Weights of a small GPT-style language model, trained from scratch on English Wikipedia: 4 heads of 64.
MLP neurons of a small language model. Each row is named by its layer, matrix (up: input weights) and neuron, and shows model dimensions 0-95. Each number is 128 + 32 x the weight over its row's rms, rounded and kept within 0 to 255. Numbers have three digits each.
After each neuron's rows, "fires on" lists the tokens most often at its 100 highest values on Wikipedia text that the model never trained on.

L6.up21:133166158130174137124109153143147181116139132142148119107178152118094061097132151112117123153128132174094115152150148193128107098133108095105116109083135134136132145155120128100156102156146119181142135116098095126120113100096096149151147160098190156054091191062132158066159131172225103146
fires on: " to", " (", "-", "\n ", " n"

L6.up421:153088103111150145081154099155076220088107113130124092097138134206181089159135163115160113134126172170062135151131094133152152128174115108136110124090108111134107129110143078154097124064101117129160105128116114129153105097150184089114155139150158176123129080130141166143128111068133172123
fires on: " to", " w", "s", " ended", " f", " W"

L5.up759:127173072085134158121134135125178124121125157091183122089126138133125115171137127156069116079132133157126153124133176145133170107189139078157128182130140090144135122130080109082130104097085151149133125106154112101106164099112151163104110150185086194125101104091126145141169112143167135214
fires on: " H"

L8.up662:105147165126186142111036121134159093110169125145117148147119105112125109141177143174116102127083122151070115095124117135090080094114092131181117191123077106113066108175125090106127109137104122197116105031160114112132123087144135121107144137117146168124114115085070112099146107106135201119
fires on: " d", " a", " more", " D", " would", " dep"

L2.up36:141104110146150134144101175053121129128146141115146138092152133157085142152120112128126123169088060147127117136091105172072115195147139123111134134123133111191080137147155180139090174173126159108163086165078108126113095097131185126144166106146126141149083137086107148113148159123153183128
fires on: " V", " Music", " Oper", " Design"

L5.up605:072132191130175136178132156137123222150074120147139163129140114122218102128125152125133088091142214128111101114127127120166138118121133103147161131140080129160084132093181087105113164134111140180136197130086083133106119129169133158181131126125087133082090128154122078105108148158160142137
fires on: " of", " /", "9", "m", "1", "5"

L4.up664:121064185115147131142156116029118165132117137130105130161139109129124100158132124082111130174131157153142135130128177127122085115124092109157107078097143085134129091125080161133123118108177157144134099108134122066122124163197087173091117184101118203078159164084087154187104158149131141153
fires on: " pr", " Pr", " prov", " sold", " #", " able"

L3.up636:108074166129180077094097214127158158137141153189146150123152138128191103092155141142120143145098075127057109115170080216090158105144137108180046170112100123145114119169125081109118129175105108170158174128062145104166175128161136099149117154148149103110152096130071143177146100143099147176
fires on: " 1", " ", "-", " 0", " Location", " 4"

L6.up170:117160104132165164130079132236110135126105145186150176112155107106163092174176160135108092115139140157106113111173112165080133127151125126193094121162072134138119191116107121152184197077162148084120073106147066108090145079086154149094175194157155132102117168122143124054075133139171121138
fires on: "end", "ent", "ast", " is", " became", "est"

L3.up534:094131117176097113102113152128131141130127139159122110164189131117146057120156126125167130119151190116061083131123156152142105111194143127144160103157128149127114068125119114163138147136098098105142153084119117066089060092104163101092130146140150147082119064126139148116121155140125146175
fires on: " M", " S", " T"

L4.up347:105120112123113148130085181155164132100126151143176134066125145066201102138089085056178089190151125108179138103107137139113099124178112136113109132158116087106124104154127063070160092124130186146110136133171173180085115047123155151123110134110085134079150095112093102083133101121126147186
fires on: " |", ",", " However,"

L8.up30:128135078137141151094139168155156083134086114157133098125126103152173151130094128104129108072121117194140182166166109168109145138161128123113084139142149135215145084138129200122075119140120070147139106153128119127152101063092145170134215156058130096147105098073171182145133141160104190135
fires on: " P", " K", " H", "p", "kov"

L3.up571:099122097077120125209137150150100183077090152195203214134084152147125123166154110120088075100140141081060148095169109140144121118137107091150126102118109164163142063082145108134159123139156133139162184113045083119141097126199166077147105166093193106149166136139102144138166163169216210111
fires on: " /", " (1", "^{", " (0", "9"

L4.up330:128065146152177192076127111149117214106143160168131162105110116154146110155151182096138149127120136153095030110154170182123114140145130097191096124097086100155116096163125092180154169125132101150206095142120155159162153165164123109143100164105153113143102128159140104142135124112064143140
fires on: "\n ", " st", " 1", " out", " 0"

L4.up91:090073113181152146160099153151113157088126174164135134135100076134100084154089154098074124130127151107119088087120114185118191119157145146171065132160113078124108138108120210079093171102161191150104093139145086148135105123151164112090125128125064097104140149139136144083145170131141140202
fires on: " is", " =", " made", " Succeeded"

L2.up341:117176084112152188092105120095146138077122121130173112152137158110128097202126194090141085142143130151109112124073179128156111147146142085168118111133147133110162074176097094155117150157121180144158093085169104142111088093135117127159123103108115158131166140122061049134112095077108146153
fires on: " as", " that", " by"

L3.up172:141126107136118157086098103116194179119153158112150105096100097190128107114122135125195105117120154120089108114123145105107117096145140140097164148083139151126054072168130113158177163119082129156079089149117115100076088081096132102165162086136084136135116151125096141142171157118059167171
fires on: ";", " The", "'s", " This", " the", " His"

L3.up282:099111086127166098123125111205164148114152154129087103204108150071111154087199112105145101144158106141149097091144131088089131141147198086123133191124114150191159112149118103129170120144103153110134070134144115163110105125156099091221151163133180148110164118069189145121132108151117180156
fires on: " between", " to", " of", " that", ";", " as"

L5.up19:141100100129100151131106149128172107156137133117142161181124171136194090169188159098117137108138162134113129140132146159111107163087132060164154145128130161102139073189127142115105081106114136154151151108161123105171079139169098085116116157142168170114072099122129130169130138083098156152
fires on: " |", "ro", " Comp"

L2.up435:120140068115093177155132100129118176168165176157162086115165124132137066184148170147080118098128117133129103125079143133150121038181119055160085075116169065111123107153142099116077139085138141090204063126176084106143148074153131083163145148119072144146123170126132075109104111115195105144
fires on: " as", " with", "i."

L4.up68:147122154136141142121098162081200102130129082177135108129146198108137131135144139015104148100151153098125075118139151105164163170098127052164180128111115127141174067129121193172117113112140126117170103093113089147151092118187095121115134092120112167148138155103136102169162162052075118143
fires on: " |", "-", "/"

L6.up599:161189186133149142089067084163136116161100138167152089121151147141222130135122155147144055128151207142063112099122139125127138125136131128178141139131104157115085077116125122081188099140154158138132132127117135131116134081102092129124147105113148216089094117110117078150105098130081151116
fires on: "t", "m", "c", "p", "st", " t"

L6.up740:098123152129138109100106100187177146120124126190088120074081157105160068133105138102100091144166174143091110144134135099136137117080086129120098141102069129116179115121171089097216170072154190126124091101117134117164182089104073117132136196060138145125095147136149107111120077084100095181
fires on: "p", "re", "t", "at", "ro", "ar"

L4.up154:155144084086106145176119137124142164084152139127182182133165127161179111122161130117104087151138179139209090154132225096120132146097149077123104113133127120113117131140177129141063162130151125106101122178152152134132087131135134104095154173114109143097058126113137117167102143145131167121
fires on: " Gu", " vot", " gu", " Pri", " hon", " fav"

L6.up191:109121093166178154103154166092085153173099113152083141140131156144147119125136124114145056156148157136154095135077107142117141125131155119115133121126099129179146104099118019132183217110113162158170138089160145123160118127108051134156131100120127130148095134119113116076220154109124102093
fires on: "b", " and", " or", "ib", " of"

L3.up156:129167128131089180106126132139122172101148144181127156149126132129110097136118132063026057126116121131139140135077172118161131134111154101159100162079123110170174075117121110118112168126096155125147137125137158094136126129147147145105137076138105144126150150105096070122133104138101140212
fires on: ":", " |", " is", ";", " =", ","

L2.up362:134109121197181135127110120080183214114090152135153138143169091158105110179175106103112137131101130099108131118088100176188145136128124173119090143141097097135175141107162159126143180143111203096141149101140095171117054106172110172066101150084146149124170142156111104061206182137094108167
fires on: " =", " (born", " is", " born"

L3.up131:163155093117153079166046113137095109120122142198158103106164112067118125122115084143161093156107155097126109146160146157126169114116172080170144113168121142102126094168081095086157136121194197164122137131087150165128067118116089121092145150145117127062105096105093116153130100141081156135
fires on: " she", " She", " they", "She", " They", " he"

L2.up488:161127090181182116189122182136115130100103155104105146190095152128180126144139141116126183171156184211098160126154186153163140152169166093118162127096114157150124073089141140141176142098121154154146065083129145131114102099132117096172121144156125151168074074122122136154141174091072136165
fires on: " Br", " Ar", " R", " Har", " Pr", " Bar"

L8.up180:088143063136163107093054101132180158133148088118161095115103140084127107139165107094129106198100126085140107130091161110103185138104123180107114128130092155081152079137161091070150083110161142125146110117101171128141084078102134100098163141180101126097169051128146096139114094128125142141
fires on: " which", ",", "s,"

L4.up356:181141153149135130114077118181108171115139122137131133144135143082161086153147116144156082107099071120156131123112112090109144094133157128166122097102078055098103113108111134109162228105139147087128129141146176100111135122108188097136159101142042161148148135127156074069187127158156185157
fires on: " is", "),", " |", " are", " was", " a"

L3.up575:193136125114129144115133104152131142118105118153127144162168094124138092093152155023114087109145156128081055160084117101131186163115092117126154097112126135134149153125108146155130107084160162116170127129130098129154080095150198111129122176114093152135118171095109118117062117108094132107
fires on: " from", " (199", " role", " (200", " by", " Released:"

L8.up35:068143145125133124152143148134134100114130094183120120127092177060174130184186195142088120124141100110116084192144154113127121135065194142096189174170076069126139079169148125102118142127115071151118107107139094172165185060174098101172096120164105126139152170065124131139096147182150081112
fires on: "\n", "3", " side"

L6.up710:108118133108191080163145154165089092127106130183166140103107139158158105132141139140112148161114145069091069162087140151127128065072104090137162143145121112177141094109153110095121173064137155156121169121095084102137147082196160079178074144077170187114143170142065071155138137118180158122
fires on: "6", "5", "id", "9", "1"

L2.up557:177111079134128153137142147135157132107113157162119084112099118127134103135133157137131090133082136154103130156164153125152146104166177131148116167119090121070114068157114075116138124156156110144095073110131123100096165097144060114098141209104097185065096163157137191093115183121144163189
fires on: " c", " ret", " C", " Dist", " McC", " Sm"

L6.up707:198105105132150141141104155176172093072105147162138049149170137093158097139093150121071086183178166096149116120138129076105126162197108130104155144080105066150123134157155120149160112104092099118153116137095124080070119095112155145086132139114133113125149163103157096069187075059139154158
fires on: " and", ",", " as", " with", "\""

L5.up708:126084141090128202081128107113126139173102165159102107122098145095182110168088130111139127150102140103126129163081111095182114139143161123067194113094108118180094115125132072072125155117086171107161155091108080074115137161147114185113107224149124134092118081140173137157137144119174088141
fires on: "===", "\n", "'", " |", "um", "y"

L5.up371:062081123114140130138130118168120108175077129149124147096108152166142154143121161121083123086062106073118093163087140141155142132151153104120130143117055106153097087098143122157177185133145180171096122084124163175138094158140024175115120075123156157134114143168131150164148123111170117146
fires on: "ib", "st", "b", "on", "n"

L5.up33:103119058120132111078086108126152118120124100100159103136132107124144170137098132152134107219152205166113121162184145097095185158098110165119108128128103102125096118187082116094141112162102173176104198172100155134166089097149095099155140113148172123114130106127102166065080219188112125145
fires on: "b", "l", "d", "r", "s"

L3.up449:136076116146117154096128144115173169111107136140132098143160154112149054161165142122111113124169149090134097141111145159179173138143135148144161166119137136072165107135067165098114117120156129104114143076135095091085093137156113087119119116064177184138138138069108156163196093106133149160
fires on: " |"

L2.up135:157135117157177129155156163111132139135076129132117119141149127095144109195156173095114095114138085139106097158141140145089119140120115065146124188122097087138184092113132124148156188104133134220178127122110112115155146107115146110099084127151131126118113227151126109144073061161088125163
fires on: "\n", "-", ":", " as"

L8.up258:147114068111129134118138083184111156128156112178185087134125133119128131117149177121098065153111144148123084136156132126138130106127141133143155133111171162139161182135041116073162145128078104124154102122137164126125139111129173091163128148105139126133132145019192074148154158122128137118
fires on: " to", " with", ".", " mot", ";"

L4.up658:154133128122155164078057136104146126102107159182113121120152140107144151149204132104177100132118145171122099100120143086040133098077154097147159198122170143146105150178129119160137118165138127174134120147189107157085137130102076093122118133124144102150082092064124064111152121142112124087
fires on: " d", " ent", "ot", " D", " en"

L2.up416:080160071103137170125111125151099143091131103113087106070132098125140083183162103148157146200100185156145122127094162096112154147120141118159085142149183116176118174124071156139122180145047131122177088151153139135156116124155168103116138125140153124149093096128203174103235124139090138120
fires on: " a", " served", " fin", " worked", " res"

L5.up691:170124140086172122186101095128143100099098136112193092120122171138168102145129077179130141169143142125085146077124141094185174126077098136118154085156095179138109100132088082059171169078076146160101156088112083103172152136094186091127121140105116147091144209133105106195172120111121175171
fires on: " He", " She", " he"

L4.up583:188128148143152207132062154171103121127166164209146145125175154088136121095139124081143111115132154105140084150075139130123134069072167088115101086120132120127124093138106055137104140128122138079126125129128116087098163108095098109094153133141153189120147141147112103129124108050169087195
fires on: " |", " would", ".", " will", " to", " where"

L4.up667:179122072153113061159166132083099110139137171134197114094161174104131120121155131126099068143149169155172143161128131142112158134169106130137113137152126082092118085158080135130159150072157188100141127109104137106098081123147184139080124072145099154090188120118104167097139155148087178172
fires on: " They", "J", " She", " It", " He", " they"

L6.up187:105160145147120158094137156131206137101052190185153097144141151114118135138132125096066103100131097048147100136085129075078131063137166132156142087116091125078116115087181119039162162096145099082164148087197143114140122065096125129064100087150165132111126123143151104163191177102115125153
fires on: " |", "',", " W;"

L5.up640:086150157189159137102111134139143188133116142125144129140146229117124091151154192155111116105168135139123196128168174170130127150169165088139157160091136167168166088123141179062125137128073155156171162109074131115149142054160132179168201149101106124120124140117138124182161084128086100120
fires on: "m", "t", "p", "k", " P", "re"

L3.up526:183074134106128100150118169131128147190107137101087193135142100018123078103088133080080140114067106086129137172113128108204146164123161164137188176170117157113121139157090134072053146070100140184133116114142058128124166124124112130169129182093164180100164163139113120198135120109133102150
fires on: " or", "\n", " and", " Ele", "-"

L2.up171:109037096126169159202077130129188163108153148149191116169062054102136095166126139133094128113138148089142126164140143196062134127130181132106092164109104125106134097132176045167138171093082174150143144155145033136184066136180163097165139152130178115133134124126146085135087140120071105166
fires on: " by", " Preceded", " Val", " (1", " Succeeded", " U"

L4.up765:184151125099176124102108151088083208143127129107144103064142115186121143140151135107113145201131110104099080166082146097127129134094096117107130125138125177168125144145146046119108157138163168148123102094105158183066040112104172097097104157092169154150139151216140139156108135126105125144
fires on: " c", " final", " September", " (", " inter", " October"

L3.up271:097154135105121134118119137139111196106139096129100147117165096124131128186160117137096139129133172165156112105118125129105217120175133132158105164089121136127183122165115145158181158118118204133087060111103112057118156075179146147113157033124191147161151123124097078109125151104163135158
fires on: "',", ":", "ing", " were", "ilit"

L8.up761:135165110132177052122121155160159119141134120166116194145128144110130085120105166171099110132107168079125122099086040163149136127143164088131139107161146127190120104107150159117141192089154139190118142112121121048094050072133143119128206128121177132147116156126111140113165170102087179105
fires on: " of", "al", "op", " human"

L4.up196:100147152140175166158098163101145220123103114156094125156164110116167087171135156089142151078122146081101137141150098125128096110121162077180166055094100110182152095176084141146167067065127071101157119150160165133129174080149159142143161161123172153092088114120126147134122081109067154125
fires on: "-", " (", " \""

L4.up169:177143107119106125127097156177203158152137155148123122110141139141129125138183125119130118086096110166131173105167153156184107139183163063095159100081114078153126067149100159131140089109075091127104037104168041115105033077088107139128110166102094151148127093073080062174132119145110080147
fires on: "-", " of", " In", " to", " H", "In"

L3.up334:099104088134189145084145143137137177115095177134164115112164147128129120203129107089140088120110118114147094112049133113145165139122105163148117164146071153095130107167120102115123106158125216176180144155168133112159125136203149109099122120098168219117102106077128131111128160128084142157
fires on: " =", " (born", " career==", "==Career==", "==Early", " (19"

L6.up718:167120140157075129132066170143108134148116108174167130135165116141138129111176125094154113108141160142104102094130147126105134161137101118192104136048091058141091111151162169116175124149103161086125087162139108150136037058119178133116129148168145090061138111080101131111074142164127171165
fires on: "P", " St", "K", "-P", "umbent", "-"

L8.up543:078133103168134153073106175150166058106069134130162101139153113130112178144140133106098139189099185099082155165148129092095147132134141181174150095161125114143131135107073094103104177105178169145118170126136146135164133046085170112133190155157164212125127124173177120112150171206190079118
fires on: "l", "r", "apt", "d", "ph", "m"

L8.up181:131140167186180110148096075160120087134142096188144140115107146059139092148114125162120158153095097105151148100103087140156123064098160174163162090184132124169178077141085122127185183140135124136109121112165108078144137093112122149112058162091140140094099140102118134132108094138111111173
fires on: " (", "-", "i-", "A", " ", "—"

L5.up726:138087108097140139141112130127131123179101181136162125104088173114095064107145118113128072195082159145114134150115110088132180118140124123162078160131106141144117083115114109173118110110150142152123126117129124116191085104109137098122158099155146159107119075113148104106139153189167155141
fires on: "ce", "p", "d", "f", "k", "n"

L4.up123:176121160060102154152148137143133078120181101154133175169146141079187131168091105094191072175068127122097102100147118147054092154078117150166129074157074119145131067166148098139115133120088126148120087132152132129172160095141123095157108178131097161102137138118138090104160093144172127120
fires on: " g", " ", " b", " inc", " c", " d"

L2.up651:109074173164105057144138150099124162145127200145118206157128115088174145140136117148156077160087129099128077069145120203134144090148144135098135178129119125128135103125180122106117143139102137118149136117130141132127135081181097115136043150138153104093093115145130140066110138085120149166
fires on: " B", "-", "\n", "oy", "aw"

L5.up749:134124130090114176124138105171108153136103153159111139118178234077193109117128164102110137136136141186120081163170123139138139149189122151109117110094052158134118117083112092071126123134130110119116140068101118092069145056114089118036159162106092164140114144147098115129098100140122115158
fires on: " P", " T", " M", "\n"

L4.up454:056185128153077180128084162147172155087136155160137136097138084162143064166175074083107089088122163105152104156125103147146133127153111106119140154095095132069156147115096140120096125128097136113157127088109143091139133075201169129119088082106142137164180158133085092090144173109169179199
fires on: "',", ",", ":", " Country:", "s:"

L3.up524:118127148149095145123095132187135162121129166152113132137147162144189120150118150136136152135112155093151114117070106105157121073086207095170123135114156130162146142133208083146116180160137111053171146155151124154177126144130083062132148139107138141104116095153118043168192155127084152118
fires on: " p", " per", " b", " ass", " (2", " (4"

L4.up89:156084157175123133138090108160143193168104171134135127071079113149180079143075127115162117115131120108136119131149178122144151072188098166148170108153122077151091102165073083134131192148095178138117153144152115159148069111154160110120153099143066138170098143121065079131148192082110126148
fires on: " a", " at", " is", " A", " an"

L4.up331:110114166125096112082112136131090174201138120146142139160160178120143073087153110143045127129146178161150123101135100171126135110147104115121111092149162080145086088150169168124083124180113121112129122139121169142120144066158118126193134211056138144015132132165159159115128093138121142091
fires on: " (P", " (M", " \"M", " acc", " (S"

L4.up657:088114105158163168135111171145173137090129170144153100192121090098129078093089164115151124133121165112096110081042146088081090071128132028177163126061113102105134118151197156133145186147160112081114134078108153164166092074113072115114126118131138117106094137113133103111138183142125055127
fires on: " |"

L5.up423:128094148149127124140067066139134208116140108169136132151137075114148112136088163140161182148112118125154126170097151145080189091087154089125088140148127168159153139172098120094161114069116123134151154084131177085082173098124183148090121194119166123103106132129122183162139104124030108167
fires on: " (", " as", " under", "-"

L4.up518:143123144115168156105067119172112128170129124136122124144144112116171093172184148114174165146090096141121163125149171161169120161126124115126141136063069110130096121156147111165192125107178137121086094097175182153135116163099131110155166065135146182121076071130144153127132133125110122119
fires on: " Har", " Tra", " Ar", " Br", " Gra"

L2.up102:121101099151079137102147120111132170111121173126146110111119120146095080137147146120134099154140148105102091143145118186170197195120195158118147183090109087125183135099140124043147122091122130119115117054141106134099160097127074097168131027077123159139128163168125122110125108110095151137
fires on: ":", " H;", " W;", " A;", ";", " |"

L2.up235:134124185148127133115095129104147145107072201118160086172140069102130122212094123110178092169094159118167121148102136121179191120148146089150139158080112117123153158097163099100109154132088183124159166155088048100123130096145126102057151172119167122116160157169083072076119154120099134153
fires on: "\n ", " (born", " is", "\n", " footballer", " a"

L4.up452:111140164086127143151091159138089137057167127175139163155170134137170118135084136142098115125169177108166150123124115099072093129146149068169141153087154063160137110138132140094129183220148160118070158129118154202110114098072096143082159158143128159145136142084157107200102107162139126128
fires on: " ex", " of", " ins", " ad", " t", "if"

L8.up10:136143114110147144133161070113130121155134119169168080132155129133083101168157094085100109210159176140098104181093128118130169142082133070117110095119103169131151124126144073111153115150125173148108120137121077081152148140089122117110132123085124110112130095153093065135177100129117132183
fires on: " he", " He", " she", " has"

L8.up508:135177076140140122129108150136104173100123189125107093151177119127094121104131121166143132116165159102095118130152159153072169133139154075160126149193117146124165144134135167095140144175049185130135103106146185136137144130125167137083111170128116153114083118140135127145164138096157161121
fires on: ".", "s.", " sc", " Sc", ").", "c"

L3.up760:141086131122123167115197122102152154154101188154118077161101139150134048110139118142106103126048132169066154200117115159160143098099119141115090162136094146101160073152105086073171160147118111112179115058113103130180153192145145156112139123125135198134108146163120140118119142104124130148
fires on: " R", " b", " c", " C"

L2.up315:201144132156153085138097175158159124134109141074105137160127097115157085156181138193175109194115145111076168152101158119156139086107105083164183175079105120082178139135122152151112186154144141090115131121128102100070170123092072069080160085121155187170106063136048123139108088154068134142
fires on: " S", "ne", "re", " One"

L3.up606:149067167088142167118083163143153126154121097140149138141158114125197099127106145087082135055121155106123092111146163140188138166115185039152155100119108162169157055200118158120143117176134097140135107130127126136107126169136090097133113135105147153139107081082171163178170127113103130168
fires on: "-", " |"

L4.up367:116132073175135118186124074128171106122155141130153154130152093148146104124171143138139095147131177129116108112121152134066088110088160106114150092165110059136120099175137155139197107059118180095126165120116150124163067153097164124125133116128116187043153186115105100117128111119088128139
fires on: " She", " she", "She", " He", " decided", " announced"

L2.up619:070173144141142135130087193137171179144133145128137099169125117104166103116143143139094106152113158133120138148132137181124185074154139143079142065102135080147118062125129048107111117124117166149144147127094053166167112138130118083137148164061208142087101130145163139177110200068110080133
fires on: " U", " D", " Val", " R", " Q", " L"

L2.up26:126149124177158154132134157162123099089214073149158122105118166045169121171110096118154116118197089161077079145101103147071122123140120098121077128144129172185124095136160122118127070121108153155131096137080118127134071113167095106088142169128107164115191214134132120152144120175101145155
fires on: " ", " et", " inc", "-", "V"

L4.up220:101137142117120111142129129098139179160089159196148176141160127124131121084099088127063097091133110067156142093115077126158087138164166050114142189121095198137129073128096114090137139116091133123152105148079127117132142128134107118165085175044197141093092114108124188122111122120091115164
fires on: "-", "–", "/"

L5.up425:100107139082166114116122144195144220145135159121108145073155124092141117125112172126057149175108143073094119139109102116139104068150137111115156174144094120080126123123145076095138172107136101134135152113095148174136103084097100060122110157097150198127116126104121111118060119114131113137
fires on: " and", " to", " years", "–9", "–18", " or"

L4.up277:170132095146151132214159128136168100168144153113144155101123102169193089198110178136123149128139197178076097130172154105123099092095156067131145130124085121105121085146205190154134191127118092169100119107155104120220110169128074115106123123121148155116061139090143129157091175082076147119
fires on: " Gu", " Qu", " gu", " V"

L2.up569:118070102172141142110096152135160143131156118105144129115119169058167120119193109109096132121112119104083066160133128130125093199124158092127163137190130112129176104150053108142123126123118112078160071148093126142139099111143116048127135186089116172150119102087127088151147073135100144156
fires on: " the", " that", "ly", " of", "-"

L2.up56:100144078170088133090053152108157206124100156178123122116131113120144094158170129148122082128129102112069183135165122113124160061125144149192116169132137147093142120148132109177177184125040176103112118102111125109131179104135123120161160133133098126139079105182093088100160141066093145129
fires on: " the"

L2.up760:087095104109146144092113166167144198114145123135143107088165107205172137138137162105181033103112139159118151151118145169109158114140170151109154158091098050095075133131133140097145121151114122106163084134117151117172102121137130119141095129135100113126094129115166102059097145082132166089
fires on: " w", " into", " to", " sw", " played"

L3.up207:172106149146093133061062129114143146145142099124123088144093085153152084132174134170136141176157143107083143194133145110204196161136180124130137114112167170142120087139141122141141131143144144085128118126139130078133122152134100066058103116092150167101068136109117140103148144106124163181
fires on: " |", "The", " Le", " Se", "|"

L2.up405:173090087084165194130093104216137110130090138152146103116162105135101109144103166139117095126125143144150081154084199093145099122137140137123096138131072121145076139123183108124136129115083136125120119097139077108081106089138125102179161196119174146091122110147153126121126073154073147111
fires on: " and", "\n", "3)", " st", " co", " as"

L4.up113:096170075159156159142109179128180129111130195154127121084130146156120101130118093096106110086136151099105076080131121182138120135174089102179136122145146075088114134125103155122131161138127172124125118110167133086119109131105080089078139094109102120191117131159146059084197147163140162156
fires on: " |", ":", "',", ",", " 13;", "s:"

L8.up400:130136135152183126124087134201160172133146154173134136130131101142152080152164148118133143119068131169123129119092120163138151079121153105086047122150118140126130102164086067127167112094115140164148106138142172076144178108151134119154171129128194153091062118083117176122122152102165171170
fires on: " to", " would", " may", " can", " could", " will"

L2.up560:137111064124204157137191113143096128173094154143099168084120111112159180116096147150160141118072128110170183146178103144134117131135067125118168075089137053119111115124145125122109174107154159132162160162064118168184135101187088115161112133078138157094138172112106136140115129101150155133
fires on: " or", " sq", " Ale", " Jos", " Sa", " Son"

L3.up120:099043089131167161106114097150140115175083196177148170103107077169165118194117159104179055149124081120151103148079173115159119148112191086143092123142103124168049104157144140096131158062101123179158103162144099095127130102186118106165103171119120120107093165149129127124083111114142143097
fires on: "\n", " as", " As", " such"

L3.up101:185125112126157092102136128173168132101060153131120093144150181129156105165105159086152098201167148074126092145139112122173144096158123058147154071127089093118153088125095108117143141149098188185139135132183066083151080096110132169093120089114151095090137192130042113065093087155135121207
fires on: " when", " that", " where", " if"

L5.up710:058104111122143101121124128170180143146071152117148083158107150118132089108180108132159107103164118113090128147173155154145188130096148150152128179178163105137170054153086150098138139115145172123161142101165152073089142182116193125122066101091171208085142123145121159137183175071129150146
fires on: " |", " and"

L6.up607:069162137133135162135101129135103149069140153116158090137136178132191106079160142113085110137081124171008088143131136166195155141178128096170128094179061144086145109139135133121140137090182142163141175070100141087092076098122125104105117111083138124101148132130124100147093140165172122164
fires on: " M", "′", " age", " T"